python train.py --d_model=192 --n_head=2 --head_dim=64 --d_mlp=768 --parallel_block=false --init_std_o=0.0496 --lr=0.00802 --lr_head=0.0108 --warmup_steps=200 --schedule="wsd" --decay_fraction=1.0 --seq_len=512 --doc_mask=true --train_tokens=156000000
MLP neurons of a small language model. Each row is named by its layer, matrix (down: output weights) and neuron, and shows model dimensions 0-95. Each number is 200 + 30 x the weight over its row's rms, rounded and kept within 0 to 999.
A block is one neuron, or neurons of one layer that tend to fire together. Before each block is what it responds to, as a language model described it from the Wikipedia text at the highest values.

Description: Line-start structural markup. Markup tokens opening a new line in wiki text, mostly == or === before section headings, plus list dashes and table pipes.
L2.down2,248,226,183,206,243,183,216,189,165,218,207,171,195,249,165,161,239,288,170,231,210,188,200,181,178,153,206,155,207,200,215,158,186,239,163,200,197,175,208,184,246,178,171,233,294,167,164,216,206,209,197,156,186,231,152,220,233,185,185,142,172,142,190,220,282,206,263,205,208,205,186,162,180,233,212,226,233,155,197,184,214,236,256,217,218,145,190,222,166,222,214,186,172,238,169,209
L2.down88,220,174,199,159,165,206,206,197,247,195,209,206,200,195,191,214,254,155,199,192,168,194,202,216,191,198,199,200,158,212,205,182,239,217,182,205,195,189,179,197,226,192,207,217,182,174,209,181,217,129,226,267,240,174,255,210,231,212,231,177,149,256,133,266,198,278,225,229,152,167,203,160,189,217,234,152,194,116,196,166,162,233,177,207,176,242,163,212,223,186,194,193,160,159,171,222
L2.down475,157,206,274,238,211,167,207,210,165,187,185,214,230,202,162,242,227,241,256,183,207,176,179,230,203,207,199,193,224,158,227,205,203,176,210,244,182,216,203,173,184,206,158,196,197,208,235,191,130,179,180,156,210,187,169,143,180,173,210,205,206,197,202,149,229,184,219,228,197,154,201,234,212,181,246,201,171,199,211,146,197,198,180,244,257,163,188,199,171,179,209,174,181,190,155,248
L2.down485,182,143,177,200,203,172,173,183,209,157,213,187,233,154,182,229,235,195,209,157,206,154,277,182,153,195,227,179,241,154,236,177,205,165,212,236,223,197,203,188,216,226,134,186,167,225,171,225,212,179,207,239,213,168,241,175,192,244,221,167,181,197,206,203,164,213,231,231,201,190,168,173,156,190,192,211,181,203,193,177,175,200,221,191,272,191,173,229,191,221,176,173,207,239,226,186

Description: Head noun closing a title/event phrase. Final noun or word piece completing a named event, institution or prize phrase in sports and career biographies, e.g. Stanley Cup, Chess Club, signed a two-year deal.
L5.down142,228,227,134,222,186,210,180,192,244,181,212,206,205,240,216,223,201,178,187,206,233,222,177,188,148,213,191,199,183,189,207,230,174,270,236,130,229,167,191,217,194,89,218,195,194,167,240,168,221,219,243,204,174,152,190,188,240,181,215,196,180,218,203,220,243,176,178,175,223,217,243,208,200,217,158,228,216,201,218,165,200,240,185,225,248,171,201,230,142,176,206,199,198,227,215,157
L5.down310,228,149,218,156,223,221,176,204,193,223,200,204,195,203,207,167,189,242,193,194,200,209,217,160,191,284,242,197,197,212,175,208,202,186,238,145,209,129,236,195,239,207,189,159,202,137,167,173,201,224,214,194,206,196,162,178,167,238,214,164,167,183,238,192,201,174,147,224,213,234,163,212,197,162,171,203,206,178,196,166,240,181,202,182,177,212,213,251,184,157,206,220,204,170,200,256
L5.down347,239,197,223,159,228,194,152,168,193,206,210,265,234,195,184,199,240,153,222,215,232,188,213,225,159,185,204,104,166,189,197,245,192,237,206,189,228,182,141,234,200,185,206,157,204,205,192,221,216,223,166,203,311,203,215,164,207,202,228,222,191,270,243,238,150,223,191,201,199,200,187,218,198,225,149,200,227,228,200,210,218,174,216,192,217,184,191,182,179,209,192,191,231,204,194,217
L5.down373,180,224,215,166,162,216,227,216,205,200,237,223,177,225,233,217,233,176,227,155,220,153,230,206,195,212,170,254,194,201,212,227,139,211,173,124,167,144,193,223,181,149,242,235,179,208,232,196,168,214,225,139,145,229,220,210,189,183,217,233,204,172,181,248,159,213,191,227,205,240,220,242,187,192,209,201,249,324,218,205,232,203,244,171,186,186,215,240,203,258,185,257,209,166,210,202
L5.down375,205,185,165,144,193,191,172,213,186,211,154,256,189,178,214,207,190,240,216,211,251,184,218,219,171,188,174,203,145,223,237,224,200,264,211,197,188,200,158,193,221,151,165,166,222,251,185,204,174,211,250,229,229,184,235,207,270,201,247,166,226,181,184,213,128,149,159,254,239,224,209,230,203,244,221,184,188,227,226,129,256,205,256,197,179,205,204,200,157,204,216,157,183,184,209,239
L5.down388,213,205,181,168,191,184,210,241,154,188,198,136,251,216,130,163,182,200,202,180,195,226,203,160,217,177,206,178,225,175,150,187,228,179,199,151,203,173,244,200,178,156,240,212,210,175,234,264,198,217,224,196,277,211,181,208,151,169,234,174,229,164,228,231,188,197,169,225,188,246,221,149,201,158,191,213,181,210,192,172,202,196,194,208,183,206,248,232,202,209,205,242,211,221,185,203
L5.down642,255,192,200,218,255,218,204,191,213,199,253,184,209,205,192,235,176,183,218,177,199,210,146,221,201,233,218,223,197,223,191,189,182,178,196,170,195,221,184,182,235,232,203,223,232,186,170,199,177,204,227,255,217,169,178,153,197,255,175,162,181,190,217,156,225,216,154,244,169,262,153,152,163,155,145,221,187,250,214,224,216,186,197,150,175,254,189,213,175,249,189,159,187,220,199,261
L5.down699,213,211,186,205,173,214,237,214,241,145,202,217,206,242,198,168,238,182,226,144,213,223,245,216,247,168,175,189,241,204,215,176,192,183,177,273,219,239,179,201,231,141,185,165,210,203,236,242,225,203,182,201,221,193,200,210,139,214,211,178,161,182,151,143,216,220,193,220,134,158,211,210,233,155,208,237,165,190,212,249,181,217,171,194,171,210,191,142,201,119,240,225,188,220,167,170

Description: Sentence-final periods. Periods ending a sentence mid-paragraph in Wikipedia prose, where another sentence follows, as in "…car crash." or "…86% score."
L5.down17,167,231,174,226,175,175,175,224,180,172,169,232,184,171,181,187,200,155,212,166,195,220,149,180,208,269,238,236,195,164,215,257,247,171,277,215,170,176,228,236,173,243,217,219,168,235,194,201,196,206,207,135,189,201,182,158,160,235,218,200,169,227,201,179,240,198,246,248,216,248,205,201,228,230,189,225,172,198,214,197,162,211,223,209,215,229,194,216,201,174,199,234,208,234,177,206
L5.down236,220,235,222,226,223,186,131,262,236,182,212,206,220,210,225,198,216,212,245,201,195,212,231,237,221,190,188,217,152,195,143,167,233,185,170,228,236,183,131,174,141,214,198,185,143,197,169,214,268,229,222,179,199,206,128,159,169,254,208,174,191,207,195,189,143,199,164,207,165,203,227,205,203,202,165,214,205,222,254,216,196,251,227,163,176,158,196,237,213,178,236,225,224,219,219,224
L5.down237,196,199,174,179,215,185,183,154,196,170,157,197,250,233,243,194,173,176,214,238,185,199,183,199,260,193,197,190,126,163,234,144,232,141,168,226,253,208,170,238,216,221,227,203,158,238,208,192,209,170,213,211,244,179,175,204,205,211,204,171,185,197,164,152,210,213,185,231,256,215,178,233,260,212,205,219,183,166,211,211,224,184,214,204,224,173,171,209,195,210,195,198,173,216,251,262
L5.down368,200,221,253,158,206,170,171,181,248,150,202,161,266,163,221,224,196,171,193,159,197,193,201,206,227,188,180,237,243,178,136,237,253,201,148,239,210,157,171,198,154,234,223,194,203,180,221,210,210,266,256,193,203,202,169,204,180,176,198,206,234,219,156,182,195,179,218,232,190,185,225,216,205,257,205,217,183,192,193,185,188,239,196,218,226,191,194,146,211,132,187,261,176,180,237,188
L5.down398,255,228,198,195,223,197,182,207,225,170,166,231,246,207,235,156,208,250,182,243,198,250,187,217,205,234,177,181,189,176,200,246,240,185,235,221,227,150,165,228,222,171,150,190,119,162,161,169,195,195,251,199,231,214,182,179,143,179,214,159,201,193,157,221,240,231,175,175,226,209,207,176,178,215,250,248,193,169,190,158,181,294,207,199,192,235,181,179,242,169,200,181,215,201,166,244
L5.down477,209,206,198,210,232,192,174,192,238,234,212,197,187,193,225,200,213,170,200,179,196,181,207,151,228,256,197,188,243,218,214,165,159,226,239,234,166,231,167,179,208,185,219,230,200,201,200,197,228,186,204,215,237,176,154,202,240,208,203,195,175,212,175,182,186,170,217,183,251,132,269,198,201,208,223,194,264,240,193,202,163,224,253,207,237,184,134,190,157,109,206,175,207,254,177,215
L5.down488,199,188,203,229,187,168,200,156,231,210,225,255,195,220,288,213,187,217,192,200,216,211,218,148,207,170,191,240,225,151,209,191,223,190,240,162,173,200,264,187,233,235,119,187,168,170,204,165,254,242,171,150,196,234,183,222,223,176,170,204,233,146,183,191,170,165,229,179,153,158,206,204,200,265,205,210,216,192,169,226,191,142,207,181,167,233,204,225,257,221,224,226,212,178,189,171
L5.down501,237,251,231,151,196,203,206,174,180,184,240,190,190,212,243,148,165,210,181,237,211,221,157,186,215,174,219,199,182,215,193,195,195,194,231,175,208,166,239,219,223,175,253,219,118,293,154,208,190,229,206,174,231,197,207,190,214,156,180,169,198,206,200,155,154,166,224,249,255,226,178,216,206,188,238,260,218,162,211,204,209,191,211,228,208,210,180,205,181,201,213,143,165,265,139,171

Description: Sentence-final periods. Periods ending factual sentences in biographies and histories, often right after a date, year or place name (in 2018., 9 August 1848.), sometimes a year's last digit.
L3.down197,188,173,184,209,232,161,191,211,171,197,189,182,219,217,202,198,215,180,192,245,225,184,197,283,237,175,183,207,182,212,210,244,211,280,225,184,224,198,147,167,159,206,229,177,234,212,239,228,201,178,238,196,260,253,123,216,245,182,184,170,213,187,242,186,194,189,217,228,222,189,222,211,209,196,213,193,195,195,177,171,239,174,160,165,240,160,279,217,194,191,224,165,190,269,199,245
L3.down476,161,153,237,216,223,224,168,264,155,199,211,211,184,273,123,167,225,235,268,210,266,157,217,198,178,169,169,203,206,204,199,210,224,180,162,238,193,209,186,167,224,186,211,158,143,274,181,250,172,166,198,224,198,218,196,171,188,193,205,201,221,249,201,202,252,188,192,250,198,178,180,192,191,149,236,207,176,148,214,221,236,258,234,180,221,184,144,154,187,202,243,179,222,170,203,198

Description: Line-start structural markers. The first token of a new line in Wikipedia markup: list-item dashes, table-row pipes or blank cells (election tables), section-heading words like History, Personal life.
L3.down367,138,156,126,194,223,205,230,201,155,190,169,180,202,220,179,209,171,182,237,184,203,199,214,177,249,171,222,228,252,178,172,231,154,152,228,215,184,190,203,175,195,253,197,230,242,166,145,196,165,195,153,186,217,138,142,176,253,180,271,214,220,223,189,246,230,186,204,200,267,221,183,209,136,204,213,220,189,178,267,207,207,179,201,140,210,197,200,168,213,191,208,236,184,161,189,212
L3.down685,246,201,201,208,184,131,238,264,168,201,205,243,243,175,189,158,174,185,214,201,191,202,184,238,155,148,170,210,231,202,167,159,201,201,216,209,241,173,211,188,156,281,169,228,220,197,173,195,242,152,188,190,205,142,169,214,200,211,217,214,185,210,157,180,244,205,215,230,222,232,175,202,161,211,196,248,190,226,238,189,213,240,256,155,231,139,241,197,236,189,180,196,212,189,241,195

Description: Word-final inflectional suffixes. Suffix pieces ending a multi-token word, mostly plural or agent endings like -als, -ees, -ors, -s (proposals, trustees, sculptors), in varied prose and tables.
L3.down487,230,233,196,217,240,122,184,208,224,197,177,230,186,187,186,144,135,269,218,232,220,214,230,167,162,193,246,208,234,220,169,157,213,147,230,236,166,239,230,225,226,191,156,145,217,230,221,215,218,217,165,213,224,175,182,205,214,190,196,214,150,203,219,147,166,203,191,218,199,161,209,195,207,152,191,246,204,178,194,174,208,238,212,158,146,209,192,167,182,164,225,196,228,188,217,183
L3.down742,182,168,231,224,214,206,181,184,210,226,204,202,199,206,216,189,214,156,189,236,219,194,173,231,193,214,153,242,192,227,240,99,179,216,190,195,212,216,188,222,209,227,210,174,179,158,184,227,239,243,211,204,154,207,205,185,220,238,180,235,160,223,156,140,145,204,231,221,222,172,175,189,145,228,160,241,196,157,183,205,254,248,175,221,171,269,185,229,226,168,184,200,215,180,131,226

Description: Sentence-ending periods. Periods ending a sentence in running prose, before a new sentence starts with The, In, He; also dots inside website URLs.
L2.down68,124,219,281,220,184,214,182,249,192,187,201,228,201,206,144,157,205,216,195,196,164,216,189,182,211,173,206,186,200,200,196,187,182,186,223,189,186,226,232,180,188,194,198,228,213,185,186,206,230,173,181,238,211,207,203,258,181,170,221,183,217,170,243,193,199,161,205,209,208,187,211,207,230,132,134,123,246,140,249,170,226,199,207,222,178,245,228,156,211,210,252,258,197,181,247,195
L2.down122,255,227,203,231,224,231,182,204,235,205,172,214,210,212,198,150,146,188,251,183,251,189,208,234,186,186,131,246,227,117,223,197,196,202,158,159,170,175,181,205,212,203,238,198,206,258,183,191,184,178,201,172,183,271,242,242,228,177,186,227,223,208,179,185,215,221,223,189,166,183,214,192,213,219,198,230,169,220,220,187,218,207,224,166,187,181,194,197,207,239,191,194,226,185,216,274
L2.down293,162,232,203,199,197,151,206,161,212,191,208,239,208,231,191,185,193,224,216,257,235,220,199,226,214,177,192,177,219,177,159,156,206,203,215,166,181,234,156,267,238,106,240,195,230,253,165,246,233,163,201,187,219,201,153,214,199,177,213,193,213,197,157,187,183,222,221,222,208,184,190,195,221,181,219,197,182,173,246,208,222,212,278,216,201,220,175,218,259,179,151,202,189,178,213,205
L2.down396,241,194,239,182,177,209,182,228,143,213,168,234,232,195,208,112,230,201,125,190,160,198,195,161,170,179,191,180,200,190,239,133,188,229,236,220,264,225,200,175,180,185,241,178,220,186,188,231,206,196,213,215,230,219,217,168,166,205,211,199,216,189,214,121,233,236,164,217,254,209,179,201,204,158,169,189,183,178,177,222,256,186,228,205,195,184,202,160,208,234,280,222,224,220,216,176

Description: Line-start structural markup. The first markup token on a new line in structured wiki text, such as a section heading's ==, a table row's |, or an infobox list's - bullet.
L5.down116,173,172,205,172,204,241,197,204,196,228,157,218,250,194,188,198,173,233,194,185,210,207,150,207,178,198,195,193,188,159,219,217,207,192,230,246,161,258,165,173,216,233,231,123,169,183,202,210,193,136,166,194,244,211,134,178,206,203,231,210,146,198,248,157,235,255,182,244,195,138,227,294,214,238,223,155,181,161,204,198,179,217,187,225,189,173,190,180,209,196,205,181,183,173,237,190
L5.down150,242,183,162,258,170,169,193,207,251,235,230,160,201,257,179,227,144,166,171,161,194,202,245,192,207,219,210,254,196,211,217,201,242,181,226,214,209,180,196,210,182,217,238,252,206,200,187,192,219,206,176,193,231,225,178,189,179,156,198,228,179,184,242,179,171,206,195,216,209,243,205,163,176,141,209,160,160,231,199,244,213,167,182,190,195,217,142,225,202,122,212,230,185,183,207,167
L5.down225,178,183,198,237,237,171,251,207,200,187,246,215,196,202,181,160,218,262,149,217,228,209,228,169,177,188,182,137,184,242,172,189,174,249,175,218,182,220,213,244,180,207,225,205,235,204,172,199,237,180,208,175,235,219,192,186,200,230,194,221,264,200,207,169,204,227,169,221,143,162,203,265,219,235,162,188,157,183,176,224,166,293,217,191,184,221,239,225,232,173,193,193,214,180,183,217
L5.down472,229,202,201,254,180,181,181,220,153,130,233,220,260,177,245,198,193,243,186,166,192,215,228,170,262,220,210,210,185,236,203,177,175,168,193,212,202,172,151,193,192,218,186,194,197,234,214,205,222,218,259,207,160,172,186,211,191,225,203,191,213,256,198,211,157,178,197,230,196,210,224,213,201,217,227,263,171,223,208,226,199,229,233,183,212,189,265,207,250,211,206,207,142,179,241,221
L5.down482,109,217,157,160,195,175,238,212,220,163,237,161,262,217,204,178,204,185,199,175,242,234,192,117,227,198,176,207,200,223,191,158,142,221,179,225,190,213,188,213,226,204,216,216,143,208,184,179,215,129,193,241,191,239,225,171,186,211,179,194,206,256,162,180,253,205,194,215,209,197,172,188,227,184,244,185,194,179,219,226,211,214,145,224,163,246,163,243,184,236,235,236,177,157,165,207
L5.down596,179,179,223,231,216,188,235,238,255,184,185,186,149,225,209,251,214,234,213,198,246,197,183,220,169,207,190,218,241,215,203,194,236,213,246,193,184,190,193,218,203,164,185,190,190,227,200,190,159,260,232,197,206,191,170,228,160,251,190,233,164,192,133,181,223,192,196,131,190,157,212,215,198,205,166,170,198,186,204,217,257,198,241,184,185,178,210,187,180,239,241,202,169,195,253,178
L5.down664,244,169,210,175,171,204,195,143,160,205,199,191,190,194,194,221,214,190,159,183,218,139,161,206,173,214,208,182,198,203,245,197,159,249,150,218,222,180,231,213,184,207,202,202,219,236,217,147,228,173,227,203,208,199,212,189,270,185,163,195,194,249,180,155,238,225,249,214,236,237,235,232,205,197,266,227,215,236,193,186,208,206,173,205,164,207,205,224,246,213,194,205,204,189,215,167
L5.down687,165,161,226,308,208,233,255,185,223,217,193,204,192,145,208,172,215,162,219,171,223,192,210,181,240,182,178,193,242,172,181,151,258,190,154,179,193,167,187,183,161,186,207,169,129,249,217,234,209,219,214,141,168,239,164,202,182,205,238,205,227,183,202,202,219,210,185,238,267,203,185,223,178,182,225,224,181,234,155,177,207,227,221,183,172,201,222,209,210,213,229,250,241,190,205,236

Description: Inside foreign proper names. Particles and word pieces inside multi-part names and titles, mostly Romance, e.g. de la, del, el, Le, and given-name endings -io, -ia.
L5.down4,179,190,208,229,207,221,204,211,179,172,206,207,226,233,244,182,182,213,177,219,230,194,214,190,221,249,178,179,164,232,215,180,232,180,202,190,170,194,182,163,184,200,134,176,126,169,198,242,176,197,179,154,215,164,196,187,175,228,231,163,183,291,176,196,204,154,173,204,191,225,238,214,241,240,212,247,200,228,218,211,166,214,207,188,235,208,199,187,218,195,184,172,195,212,202,176
L5.down126,245,208,205,220,204,214,116,275,140,176,128,238,193,197,268,185,175,175,225,194,194,177,251,229,228,219,194,212,253,220,204,191,174,170,216,211,213,195,213,181,186,138,164,216,183,207,167,203,212,192,166,195,153,143,211,252,219,228,180,180,195,220,210,177,184,210,185,197,220,230,203,166,142,201,194,193,158,248,261,178,163,254,192,231,199,204,244,176,204,210,189,214,144,269,197,222
L5.down151,208,160,167,158,175,227,201,178,213,191,210,133,120,177,225,218,210,200,211,213,181,163,142,198,172,223,229,196,190,294,259,225,229,186,157,185,189,162,228,222,207,212,205,189,209,250,211,194,193,168,204,180,177,178,199,168,212,137,220,154,181,250,175,182,143,259,229,238,196,140,198,237,131,187,234,206,183,184,154,249,157,181,177,219,179,204,230,146,242,198,180,213,209,203,170,170
L5.down462,207,202,247,215,201,209,158,213,205,213,212,243,176,223,190,174,237,179,192,210,161,248,217,230,178,193,238,191,230,214,203,178,168,215,200,227,225,234,190,178,150,167,176,202,211,175,215,172,186,177,187,230,182,197,245,223,205,216,220,172,224,225,202,200,207,216,203,198,189,152,233,161,216,164,138,258,166,242,239,188,195,197,197,160,240,199,232,206,224,207,206,217,187,155,273,223
L5.down564,164,175,211,217,244,206,163,182,163,182,201,251,218,167,191,218,214,249,192,186,215,222,196,193,205,271,188,223,223,180,198,204,195,213,173,204,223,202,214,174,196,197,187,182,193,244,182,189,263,206,234,234,181,181,183,202,245,190,219,170,158,195,226,166,196,164,160,220,196,216,223,179,172,212,219,174,267,163,195,216,238,187,199,211,193,222,239,167,146,153,223,181,163,222,179,176
L5.down610,144,178,237,201,193,171,271,192,186,250,178,219,200,184,215,232,233,162,229,167,218,200,190,168,166,216,214,166,178,154,215,225,242,208,257,153,236,214,143,216,177,223,175,194,175,182,197,216,211,201,195,193,179,165,199,195,207,172,191,161,209,229,175,255,273,145,213,212,222,142,191,221,236,203,208,206,191,181,194,197,173,173,208,188,224,192,213,220,217,188,211,173,236,218,229,183
L5.down653,181,234,172,197,266,160,222,198,185,171,189,165,186,267,144,137,198,202,191,216,251,258,229,181,228,185,184,168,180,211,187,168,175,243,178,172,191,185,205,176,218,204,201,211,199,209,181,246,197,196,256,166,176,239,259,229,140,187,248,194,191,254,206,223,147,197,180,162,157,180,220,183,208,262,193,233,249,172,285,204,197,221,214,161,138,214,189,199,204,206,191,129,197,191,191,141
L5.down721,215,158,203,154,189,177,228,274,166,204,169,174,199,208,224,191,182,154,164,171,165,191,233,172,184,183,193,231,195,187,242,215,189,167,243,159,229,127,225,183,206,251,176,170,199,237,187,239,136,215,220,230,227,193,218,233,194,188,242,184,246,151,198,197,157,155,158,254,225,206,173,257,176,205,235,143,226,233,243,193,193,191,170,208,187,249,217,197,192,285,189,198,221,166,182,171

Description: Start of upcoming name or role. Tokens just before a proper name, title or role is given, such as "(" after an article subject's name, "as" after worked/served, or "The", "Al", "de" opening titles and names.
L3.down293,251,209,188,209,220,145,189,269,164,160,203,216,196,181,233,214,185,273,178,211,221,205,207,203,210,187,208,184,213,167,174,165,202,177,230,192,200,189,179,192,219,172,165,212,202,194,237,193,162,253,217,187,195,183,185,197,226,233,163,172,201,206,233,203,188,263,190,207,155,197,187,164,258,246,206,256,202,258,170,251,223,212,270,222,168,200,206,196,205,190,232,231,200,211,210,232
L3.down560,226,199,142,231,210,193,205,210,183,182,192,182,195,197,157,219,172,84,234,168,225,254,190,218,208,227,188,188,190,197,181,177,224,148,191,181,180,169,167,190,172,207,193,200,184,217,230,196,201,231,201,194,178,187,222,213,175,187,236,161,246,235,180,246,232,174,201,192,180,251,216,138,229,184,158,178,232,181,179,240,190,176,220,178,200,196,227,214,251,181,173,152,235,187,188,187